Part of a small language model's weights: RMSNorm before each block, a variant of Adam for these matrices.
MLP neurons of a small language model. Each row is named by its layer, matrix (down: output weights) and neuron, and shows model dimensions 96-223. Each number is 50 + 15 x the weight over its row's rms, rounded and kept within 0 to 99. A neuron's up and down rows have the sign that makes its largest values positive.
A block is one neuron, or neurons of one layer that tend to fire together. Before each block is what it responds to, as a language model described it from the Wikipedia text at the highest values.

Description: Mid-word "as" piece. Fragments inside a word, mostly the piece "as" (b-as-ketball, g-as, se-as-ons, c-as-es), also "ens" (c-ens-us) and digits inside years like 1894.
L2.down101:53 24 66 80 51 67 51 53 44 29 53 65 63 58 38 53 65 70 52 63 82 53 69 55 50 51 41 64 52 56 41 86 42 75 42 55 80 61 46 53 48 57 62 38 25 59 59 52 41 75 22 41 19 58 36 43 56 38 42 48 21 31 37 64 50 63 49 28 51 68 18 22 37 60 64 52 58 48 40 40 42 51 56 52 35 60 64 74 60 10 22 39 67 37 15 58 76 45 61 25 69 21 50 58 41 26 47 57 48 30 71 39 49 43 45 49 63 21 50 54 56 53 43 35 64 64 39 43

Description: Word piece after short onset. Second word-piece right after a one- or two-letter opening piece, especially after w/W, as in w-ay (way), w-ater, W-ill(iam), c-ould.
L4.down7:51 66 65 56 43 67 52 58 57 64 61 64 56 52 35 43 45 21 34 58 44 59 55 59 71 43 59 44 77 43 86 45 62 56 71 61 61 50 31 52 36 61 41 41 39 17 77 62 30 40 17 50 43 62 52 56 50 38 51 56 45 35 57 52 36 49 58 30 51 37 26 43 57 61 47 33 35 43 60 36 53 49 64 54 39 26 32 72 50 07 43 36 31 38 56 64 44 42 64 54 42 34 53 51 77 46 55 38 40 44 53 38 42 34 62 58 47 35 62 42 42 78 61 34 58 28 65 56
L4.down30:44 64 64 54 57 42 55 41 53 45 36 33 16 44 59 56 55 40 35 53 37 21 71 63 40 30 52 54 50 52 50 72 46 54 39 55 83 67 13 51 52 63 62 45 32 72 46 62 90 49 61 86 66 49 30 46 30 64 45 29 47 44 30 55 00 40 45 72 68 47 48 54 50 26 54 55 31 23 37 63 44 44 48 36 41 73 60 40 28 17 31 34 63 69 47 75 42 36 80 41 49 64 51 62 36 41 34 42 39 32 69 70 26 43 31 35 49 52 52 59 71 53 56 59 50 50 52 55
L4.down61:54 48 67 47 55 45 30 39 60 69 68 67 61 36 74 87 52 60 74 53 54 48 66 44 28 40 79 57 36 62 65 27 25 34 63 40 56 71 29 39 50 57 67 44 36 72 47 53 61 60 64 63 55 74 58 50 49 44 53 54 63 45 56 58 51 59 55 41 39 39 75 39 44 25 26 42 54 41 37 48 53 46 44 60 39 17 23 41 32 21 55 51 31 56 17 64 41 55 59 32 54 76 56 59 67 47 71 69 40 70 32 39 24 64 55 44 40 24 64 52 49 66 99 50 24 50 56 43
L4.down87:66 67 48 59 55 57 32 94 71 61 44 50 30 46 55 49 39 50 31 50 49 52 60 53 42 74 42 50 36 56 60 54 33 47 50 68 66 59 30 70 21 67 28 27 66 42 37 51 34 61 22 40 75 00 29 73 49 50 50 26 71 53 47 37 59 45 40 75 89 47 41 47 65 61 56 42 58 38 33 42 44 16 22 81 48 47 32 47 52 59 24 49 70 60 52 69 34 49 66 64 50 66 39 55 51 70 14 43 64 47 50 48 19 56 47 47 77 62 51 71 36 51 48 25 51 78 63 49
L4.down183:41 44 16 44 42 31 60 63 42 50 65 36 64 17 54 46 35 67 50 51 61 56 36 75 70 57 44 81 42 66 52 62 56 68 55 61 55 44 53 27 44 51 52 48 29 34 67 51 54 31 62 42 43 17 47 36 62 28 56 70 97 51 66 47 25 57 42 44 70 68 39 45 36 63 45 40 45 39 31 79 40 36 39 62 50 57 45 58 54 49 34 57 59 64 49 59 44 60 29 77 61 53 00 46 48 42 64 51 36 56 52 31 21 46 63 56 18 62 30 54 57 34 82 36 60 61 46 51
L4.down213:51 45 51 32 57 50 37 58 46 35 32 56 78 34 40 50 43 39 75 57 70 53 47 40 48 31 51 36 41 61 40 20 54 43 37 44 44 43 62 59 49 63 48 20 42 56 43 46 73 28 56 13 66 38 49 69 44 37 63 72 45 51 52 40 81 62 67 35 41 50 99 81 42 17 61 66 50 75 77 47 27 32 37 64 46 57 42 38 56 40 22 54 54 53 50 21 36 68 50 48 41 61 47 39 66 47 29 50 25 52 69 27 52 28 41 40 49 29 37 39 52 62 28 53 49 28 31 41
L4.down220:65 32 67 45 65 61 60 31 49 31 37 55 53 15 50 28 54 60 38 19 28 67 48 65 63 60 52 51 58 64 42 42 56 68 69 41 60 46 54 57 04 57 55 59 36 28 39 48 48 48 46 60 62 39 43 70 62 38 42 68 67 58 53 68 28 44 44 47 45 52 46 54 62 45 54 45 47 30 54 29 40 40 62 75 50 46 53 33 53 15 41 60 68 25 49 61 24 44 28 26 44 26 23 61 60 56 48 48 22 27 28 48 42 45 74 31 51 51 60 50 80 43 64 39 60 39 48 36
L4.down230:68 32 53 72 45 67 69 52 68 50 64 42 23 59 39 42 37 42 37 61 40 54 28 77 30 67 45 29 32 44 28 40 50 44 29 41 29 49 48 65 41 43 69 49 81 46 67 33 42 44 79 52 58 59 41 56 49 48 65 56 45 29 43 73 56 62 31 68 50 29 12 67 41 60 57 65 60 51 48 55 36 34 61 36 40 50 42 23 32 51 56 74 47 58 53 49 59 55 41 58 25 51 45 60 43 82 38 68 55 64 42 65 54 46 13 62 38 53 79 56 60 33 36 47 48 66 47 63
L4.down244:39 23 72 41 19 66 42 40 58 45 56 89 78 24 44 39 73 42 47 54 48 66 32 45 52 42 65 60 42 32 42 49 56 35 29 77 37 50 77 40 24 46 63 54 63 52 61 72 28 48 43 49 65 54 40 72 52 69 53 57 41 27 46 62 42 76 47 61 52 51 06 51 30 32 99 69 65 79 51 44 39 58 57 47 41 52 38 31 43 95 57 22 43 22 50 39 55 43 58 53 60 56 69 57 39 34 44 30 66 57 60 42 42 55 28 49 53 43 51 70 49 33 47 51 50 46 54 61
L4.down259:64 39 62 59 60 69 44 69 59 52 36 55 40 33 30 26 42 40 54 86 39 54 40 17 58 43 63 68 26 54 41 50 41 56 55 85 22 32 58 53 68 36 48 41 43 49 67 59 45 51 42 38 66 51 67 44 52 60 53 61 54 45 55 57 60 43 39 44 37 74 76 33 52 61 55 32 35 38 58 58 39 49 44 76 46 63 73 45 49 90 70 13 50 31 99 51 55 42 41 79 31 80 53 29 53 47 50 34 35 57 60 34 55 26 60 53 41 43 43 73 45 40 32 55 33 28 41 30
L4.down267:48 55 35 59 50 54 47 47 61 37 48 72 64 74 32 45 31 56 53 26 79 53 42 39 48 22 32 37 51 60 64 25 42 45 41 41 51 35 15 60 41 43 39 41 32 55 71 51 31 70 36 64 72 20 32 32 57 92 50 61 39 35 92 64 63 48 66 68 68 53 62 71 49 45 16 68 46 35 37 31 56 50 45 45 32 41 55 33 38 90 43 45 80 43 46 57 88 72 44 47 40 47 57 45 47 46 32 53 71 31 87 34 69 64 42 68 70 52 36 66 53 40 61 55 48 56 48 37
L4.down334:66 76 64 29 55 62 65 80 48 46 61 47 44 57 12 56 56 34 46 61 19 30 62 56 44 46 38 35 54 46 48 70 25 63 45 37 30 66 45 66 72 59 40 61 45 86 27 71 99 41 26 69 58 40 45 58 65 70 42 53 50 39 43 40 72 61 36 37 68 59 38 35 42 54 61 48 67 47 51 62 33 61 70 54 72 68 69 84 65 32 58 30 75 51 37 66 26 50 78 50 28 53 73 46 55 46 54 37 24 45 45 61 49 59 64 51 59 67 50 43 50 72 51 55 52 63 51 45
L4.down394:42 59 66 15 44 48 76 63 37 25 54 29 57 54 64 60 51 39 20 83 26 53 47 18 58 46 55 51 48 34 27 64 66 54 61 40 32 50 32 07 54 45 59 70 67 64 65 62 56 74 29 46 65 54 66 69 13 31 56 47 64 52 67 49 52 54 63 53 47 50 54 44 27 44 56 49 70 37 38 39 59 82 48 33 40 68 61 54 61 13 56 60 28 40 65 56 63 47 56 45 78 26 64 57 36 30 35 53 33 50 38 38 76 43 69 36 43 40 64 45 66 42 62 37 39 54 54 39
L4.down413:57 04 65 60 64 45 65 67 65 65 64 59 60 27 78 35 35 51 59 65 56 27 57 34 44 37 55 50 45 44 52 13 39 66 28 43 44 00 59 51 52 31 36 75 54 61 65 60 49 33 58 50 26 59 42 75 75 20 40 60 55 65 30 38 25 42 38 38 35 82 39 42 34 51 57 40 43 53 36 45 40 27 42 43 57 57 47 55 55 46 73 74 34 40 51 62 35 74 58 63 47 65 60 69 49 55 65 25 55 89 31 30 61 56 48 44 42 46 80 55 51 33 49 62 45 44 46 51
L4.down416:50 54 56 37 64 31 62 81 64 55 67 49 17 44 35 52 51 53 36 47 60 56 72 85 48 59 58 41 70 47 46 23 27 50 49 41 56 39 62 36 57 27 65 58 45 77 68 51 51 76 41 64 61 34 91 35 48 52 94 60 36 58 71 39 37 50 34 42 83 66 50 59 41 61 82 52 57 40 58 47 33 56 54 48 65 86 49 39 37 81 64 32 50 67 62 49 49 66 61 57 48 51 67 42 46 71 48 57 57 67 48 48 70 54 61 41 37 83 52 62 15 63 81 72 10 51 42 58
L4.down445:53 35 48 51 50 40 05 24 36 67 55 40 45 53 47 60 42 54 59 39 49 52 39 54 64 47 65 48 67 45 36 27 34 53 79 58 56 50 45 55 30 46 76 50 31 40 39 52 30 51 41 56 36 42 62 49 53 37 33 35 46 72 48 44 41 62 47 64 79 51 06 42 41 34 53 66 65 50 74 63 53 25 57 43 20 59 45 13 44 48 56 59 53 39 36 63 51 44 22 34 52 60 22 56 41 50 80 51 45 45 35 56 25 48 20 78 69 58 71 68 42 33 82 44 28 47 44 45

Description: "on" and "oc" fragments. The preposition "on" after a verb or noun (born on, released on DVD, based on), plus the inner word piece "oc" in Democratic, Location, Society, soccer.
L3.down158:53 39 66 43 52 60 27 44 53 43 74 55 63 65 26 76 53 45 54 38 43 43 65 64 40 39 84 54 26 67 62 38 47 70 35 66 36 24 46 46 76 51 52 42 58 31 71 39 27 86 31 47 30 44 73 72 33 43 79 45 59 43 31 75 58 53 54 48 17 62 66 58 56 49 37 45 30 60 71 36 48 58 23 45 51 35 58 64 37 99 52 39 27 55 54 36 35 49 53 66 51 65 56 57 55 55 60 59 63 53 36 75 54 34 50 45 39 62 75 41 44 65 54 18 72 51 43 58
L3.down182:26 48 41 60 49 67 78 46 55 45 69 67 40 85 65 64 66 56 67 57 72 35 52 53 55 59 44 36 30 42 58 43 73 60 22 23 65 50 53 62 36 42 46 55 65 57 58 54 51 45 64 53 20 36 30 51 48 41 74 27 77 56 28 62 38 43 49 47 54 52 73 48 69 55 32 70 53 79 41 46 25 35 72 41 49 57 62 58 56 99 58 48 42 58 53 62 56 58 29 34 54 65 51 77 53 62 65 32 35 62 75 35 42 30 35 33 78 37 61 60 34 62 62 14 63 56 40 57
L3.down341:43 27 57 55 64 29 62 58 41 33 38 42 51 56 29 45 46 64 18 54 37 40 90 41 48 36 23 63 59 42 49 54 31 26 65 56 42 62 60 86 48 39 65 30 53 92 40 45 49 57 47 39 51 70 41 50 51 65 29 50 56 61 47 51 39 47 76 37 35 46 00 51 50 44 79 39 72 50 48 48 93 34 67 35 56 77 62 65 18 99 48 60 53 67 52 62 57 49 25 60 27 46 39 56 56 71 64 49 52 65 57 45 55 53 55 39 59 61 33 58 70 54 32 37 36 43 37 45
L3.down379:25 40 38 50 31 51 25 51 58 52 53 61 44 60 43 45 55 48 70 55 63 48 74 44 26 34 62 42 71 42 47 63 24 50 37 57 50 39 30 45 23 55 63 85 39 50 69 46 66 26 65 47 52 72 60 55 49 65 22 48 42 50 63 44 46 58 42 44 66 43 00 51 52 51 21 38 57 30 57 49 40 65 54 59 50 49 80 38 33 99 58 50 41 54 61 73 55 44 58 49 50 26 36 41 39 45 31 56 44 53 62 32 55 48 25 45 39 59 51 44 35 50 58 39 43 51 55 50

Description: Mid-word um/im fragments. Inner word pieces such as um, im, us inside words, often in infobox or list field names (S-um-mer, Phyl-um, N-um-ber), plus pipes starting table rows.
L3.down39:55 77 56 32 34 68 68 39 77 32 86 56 60 49 34 52 68 42 86 68 66 40 51 57 55 72 48 54 47 62 48 30 49 39 48 65 64 28 44 35 43 55 75 42 42 64 67 59 40 79 49 23 26 83 31 47 62 72 56 60 39 63 90 77 37 66 71 74 51 50 35 27 77 23 53 51 50 67 48 62 55 50 64 33 36 66 21 53 65 89 45 39 53 60 57 51 32 51 78 61 55 27 38 70 36 53 42 30 57 61 43 62 65 43 60 39 39 40 56 62 63 38 83 46 52 47 50 33
L3.down100:45 65 60 45 29 21 79 33 37 80 78 21 54 66 48 53 45 46 73 53 65 54 57 40 47 61 48 72 48 31 23 44 54 62 59 50 50 56 55 79 31 40 40 51 56 53 35 50 49 35 35 38 27 67 41 63 44 40 68 35 47 80 37 40 48 58 35 47 46 50 35 42 45 72 25 60 33 75 52 67 35 35 28 45 46 53 37 52 41 99 39 97 59 77 40 52 41 55 62 70 80 46 42 61 65 56 39 46 50 71 65 54 70 12 49 75 40 51 57 37 36 79 47 39 53 48 46 68
L3.down174:40 77 53 20 54 39 53 67 49 33 52 40 33 68 63 78 70 45 50 66 41 52 61 35 64 73 56 50 70 55 62 53 47 55 38 17 32 36 65 70 37 45 23 56 54 49 75 56 44 31 43 56 75 57 44 58 54 41 53 42 54 52 46 73 69 51 58 42 63 26 53 27 60 51 27 57 21 38 47 14 40 46 44 47 37 65 59 45 73 09 46 53 39 34 45 58 76 42 66 51 44 34 43 41 16 39 63 32 76 55 55 38 55 89 43 44 53 00 54 79 35 54 66 52 52 56 70 60
L3.down191:71 65 53 50 60 69 60 35 51 45 69 67 56 32 58 54 60 61 57 35 76 60 47 58 53 45 50 55 70 56 35 49 18 29 39 65 15 51 54 54 26 54 70 46 43 38 42 81 27 47 55 49 84 64 48 36 59 50 61 49 44 52 57 55 26 57 64 20 83 58 44 48 42 22 71 45 49 66 52 38 51 54 63 53 09 54 41 61 48 99 45 52 53 71 41 40 40 72 56 64 62 22 35 62 48 53 46 50 53 44 30 63 61 47 40 59 59 44 39 56 39 32 50 79 74 56 58 39

Description: Mid-word subword pieces. Second fragment of a word split into several tokens, after a short opening piece such as c, gr, p (c-em-etery, gr-and-father, c-ens-us), or est- opening established, estate, estimated.
L4.down0:26 63 62 00 49 36 35 47 43 50 57 47 64 68 52 65 63 36 68 35 78 53 54 48 36 28 35 55 40 48 70 77 66 31 40 28 51 64 48 62 55 45 58 54 45 33 50 79 45 44 40 57 50 57 70 49 65 66 55 54 66 54 57 60 56 37 27 51 46 41 27 57 26 35 30 53 59 19 51 55 39 62 38 41 63 57 62 44 66 55 13 72 56 34 66 70 64 45 51 48 58 34 63 45 77 24 70 58 38 67 34 56 59 31 41 70 42 51 62 21 24 34 36 71 55 22 40 69
L4.down10:55 46 50 50 36 50 29 20 49 40 72 36 58 47 58 53 49 76 48 52 34 72 48 40 50 32 60 40 60 43 54 60 47 33 70 33 48 46 40 66 23 50 55 35 47 42 31 24 69 75 34 55 59 55 48 52 51 52 73 73 35 69 61 61 60 57 85 52 42 31 67 58 49 44 15 45 51 62 61 79 48 39 64 69 39 25 65 36 27 36 60 64 39 82 50 48 54 51 70 34 53 66 56 53 33 31 63 58 48 66 58 36 67 43 49 34 67 67 70 45 48 36 28 51 48 23 33 53
L4.down40:45 31 39 77 43 55 89 35 42 31 58 72 55 65 54 54 32 47 58 21 56 24 51 77 57 57 68 41 29 38 29 58 48 57 47 24 42 31 41 49 39 56 60 47 56 51 62 56 60 41 72 61 21 37 63 64 58 33 44 56 33 57 59 42 44 35 45 38 57 25 59 51 44 54 63 52 56 59 55 33 54 55 47 62 49 37 55 56 62 58 72 54 28 25 36 61 55 77 38 46 43 72 37 49 69 42 49 22 64 41 52 52 20 48 41 37 94 37 40 49 49 67 27 40 74 62 42 73
L4.down113:20 69 47 38 53 85 57 74 27 28 47 47 43 35 54 47 51 61 53 36 68 55 88 43 64 66 44 86 32 33 33 46 39 60 53 60 67 47 29 57 67 54 51 35 17 46 48 49 66 64 27 66 36 45 64 37 67 57 50 54 39 53 66 27 45 49 47 55 44 72 27 46 53 63 50 45 63 50 61 81 68 72 45 35 31 62 53 33 35 57 26 70 82 48 21 75 60 34 42 31 85 60 42 49 47 35 89 67 41 61 41 53 33 83 88 58 53 72 36 34 59 55 38 46 41 76 43 34
L4.down116:60 45 34 43 58 54 84 44 49 67 52 69 20 63 59 48 59 87 44 59 85 39 60 31 39 57 74 78 60 67 41 63 36 61 74 41 66 44 37 57 71 66 43 37 60 24 46 53 75 66 38 52 28 55 33 20 50 48 39 47 62 57 43 27 75 48 23 48 66 30 66 60 43 38 37 61 56 67 58 43 69 41 41 61 70 41 50 46 43 56 63 46 42 48 85 52 89 41 54 50 57 41 51 50 51 22 71 47 37 63 38 78 56 58 78 52 52 50 55 65 46 67 60 14 39 72 49 76
L4.down167:36 67 58 38 46 25 70 54 52 51 57 53 56 31 49 49 59 54 41 46 38 48 41 49 32 12 46 12 75 53 58 34 50 25 58 34 49 54 38 60 27 45 21 38 44 40 63 36 39 23 53 53 60 21 69 19 56 38 00 58 60 42 55 45 24 62 65 37 21 11 57 38 71 50 47 61 71 53 47 20 95 65 39 66 37 51 68 52 76 63 61 60 36 51 70 48 48 57 78 53 43 50 58 55 51 40 43 57 39 23 27 65 64 42 66 27 47 47 43 56 45 48 53 50 53 53 47 17
L4.down191:33 82 62 36 54 22 30 39 78 72 31 57 44 53 34 48 71 32 45 64 40 74 81 36 38 46 49 65 66 30 33 43 61 35 48 48 51 38 70 52 47 69 38 71 61 52 71 87 61 62 47 47 49 46 92 87 56 91 30 67 27 59 53 53 82 57 66 48 61 40 11 46 46 31 37 55 30 52 35 39 48 53 30 20 20 49 64 42 56 59 77 52 45 41 68 22 50 44 52 28 67 37 42 55 65 42 57 45 73 57 51 26 35 40 40 54 57 31 77 39 15 41 36 64 42 58 48 53
L4.down205:51 45 64 31 18 51 55 63 52 32 54 61 50 24 32 34 30 50 56 67 43 63 31 43 34 58 68 63 16 51 39 54 55 33 28 50 39 28 61 45 58 51 28 50 81 35 44 48 35 80 40 57 33 40 43 63 71 21 59 93 49 53 52 55 70 70 37 35 47 34 34 63 58 52 24 42 45 50 49 57 54 65 27 36 66 49 68 29 40 85 47 57 49 47 92 35 37 60 54 58 29 26 77 65 72 41 46 43 55 32 22 53 50 73 50 66 70 62 44 62 69 62 33 56 75 59 51 44
L4.down210:65 30 49 19 29 37 68 27 43 45 42 55 30 42 68 44 19 38 61 59 39 26 45 64 71 38 50 63 37 35 38 54 23 53 71 31 48 28 49 33 47 52 42 65 34 58 34 50 47 38 43 44 51 40 65 61 41 62 38 60 38 42 52 32 48 44 65 55 64 52 30 68 44 43 53 72 30 55 54 24 71 42 57 60 62 80 33 30 46 56 27 71 70 43 22 44 76 44 39 59 33 45 50 43 83 55 67 58 34 46 63 41 59 48 59 52 54 48 40 62 36 29 59 28 36 75 64 44
L4.down228:53 41 20 48 45 42 44 55 26 59 70 41 65 32 28 59 60 65 55 52 71 65 50 54 79 75 58 70 52 29 73 63 58 11 75 53 54 35 31 80 57 42 76 51 33 74 52 55 42 75 53 42 76 68 38 55 51 39 42 47 31 57 61 89 59 23 67 74 59 46 57 25 38 30 39 49 54 37 37 59 54 38 58 45 33 46 48 39 44 47 83 49 44 52 47 35 49 40 40 49 64 64 74 57 59 32 60 71 32 62 43 47 32 57 75 47 47 60 32 49 40 39 12 36 44 36 37 43
L4.down239:52 56 57 46 50 57 67 43 64 50 40 42 74 43 62 34 42 56 53 54 15 43 76 37 84 45 28 64 46 72 83 40 45 63 32 52 44 59 48 52 60 37 32 52 71 28 45 30 47 46 82 86 59 51 49 51 48 31 26 56 66 38 34 20 27 32 46 37 43 41 40 64 28 67 45 27 49 57 33 66 71 39 58 39 43 47 36 81 48 04 44 56 47 24 31 34 42 64 51 41 23 38 42 53 42 64 76 42 72 52 30 67 55 52 38 34 58 28 31 65 73 51 36 39 69 52 36 59
L4.down251:51 69 52 31 47 37 39 50 50 20 44 49 32 48 65 45 56 67 47 48 22 31 31 50 51 40 49 72 38 32 31 61 68 50 42 53 54 47 45 46 57 69 61 50 77 31 13 53 69 26 62 60 60 35 52 64 63 50 61 53 52 41 51 38 35 58 66 28 47 39 34 57 70 36 57 39 36 70 54 46 39 35 36 50 47 41 65 44 30 86 51 72 47 52 30 51 42 52 55 57 58 37 69 59 65 38 66 63 49 36 54 36 46 37 55 25 50 83 78 52 46 49 42 73 45 51 81 52
L4.down276:47 29 33 52 39 39 62 39 12 58 65 51 59 68 37 45 41 64 45 53 50 64 36 49 33 59 44 64 44 82 58 65 68 63 62 61 40 54 52 25 33 40 60 43 56 56 44 56 29 44 48 59 14 43 62 33 66 26 56 47 37 67 52 46 35 39 48 48 42 46 45 32 45 33 69 50 37 32 65 39 38 48 42 45 60 59 57 41 32 83 40 57 68 65 55 36 47 65 79 86 43 38 53 56 53 46 41 55 50 42 39 52 31 62 28 39 58 49 77 00 37 27 78 39 51 62 45 23
L4.down283:36 72 55 58 44 39 33 33 52 36 51 35 48 56 49 14 60 35 47 43 77 46 60 65 50 39 71 48 67 24 48 43 68 54 52 44 67 65 56 64 45 53 38 75 42 47 56 70 37 73 37 47 38 34 83 50 77 69 52 49 66 43 44 17 52 42 60 31 74 69 00 67 42 46 57 37 33 43 41 34 16 41 55 55 37 41 33 46 50 44 60 57 51 36 45 56 38 71 70 29 68 59 67 18 49 58 61 40 61 37 47 44 48 59 47 50 60 71 47 47 53 22 36 17 35 47 61 64
L4.down319:39 54 49 53 80 40 64 53 54 54 55 49 40 35 20 45 82 50 23 69 39 32 46 30 36 65 72 74 19 25 57 37 44 44 66 76 65 67 46 58 19 53 49 60 65 50 51 19 18 65 44 47 42 42 59 67 48 41 90 50 49 51 49 53 77 64 70 15 54 68 60 44 46 35 50 54 49 55 57 51 36 55 38 62 61 64 60 58 49 67 46 64 44 48 37 79 50 51 49 55 36 60 34 45 58 51 40 58 45 44 60 55 37 40 48 64 75 44 39 59 47 34 54 34 36 50 46 40
L4.down377:80 69 56 49 44 36 46 43 67 43 40 77 55 80 32 41 31 45 44 73 48 54 73 22 58 61 50 50 42 27 68 64 42 51 42 36 58 34 55 54 46 69 43 47 46 58 71 41 66 48 75 34 55 55 48 46 44 37 32 57 39 54 40 53 52 57 36 72 48 74 74 59 93 33 54 72 41 81 52 31 73 69 34 36 33 53 50 58 31 70 49 54 61 51 35 36 48 56 79 50 52 42 52 32 48 87 40 42 52 49 44 75 37 24 57 45 42 54 67 43 57 54 23 66 38 30 50 68

Description: Mid-word em/iv pieces. Word-internal subword fragments, mainly em and iv after a short opening, as in Dem-ocrat, cont-em-porary, act-iv-ities, Civ-il, arr-iv-ed.
L2.down130:49 45 61 47 57 38 71 64 41 34 62 64 49 58 45 30 57 65 70 53 46 59 26 58 59 56 53 60 71 40 45 53 56 34 50 77 47 46 30 66 74 41 41 50 75 65 56 62 66 82 51 27 54 78 52 32 57 39 58 56 71 57 49 58 43 52 63 41 23 39 36 39 80 49 33 48 80 36 83 57 63 66 40 28 30 41 47 25 51 78 67 59 38 52 68 65 30 52 42 41 55 42 64 49 56 55 30 41 62 76 59 43 35 35 80 32 85 55 52 37 44 63 34 24 41 57 61 47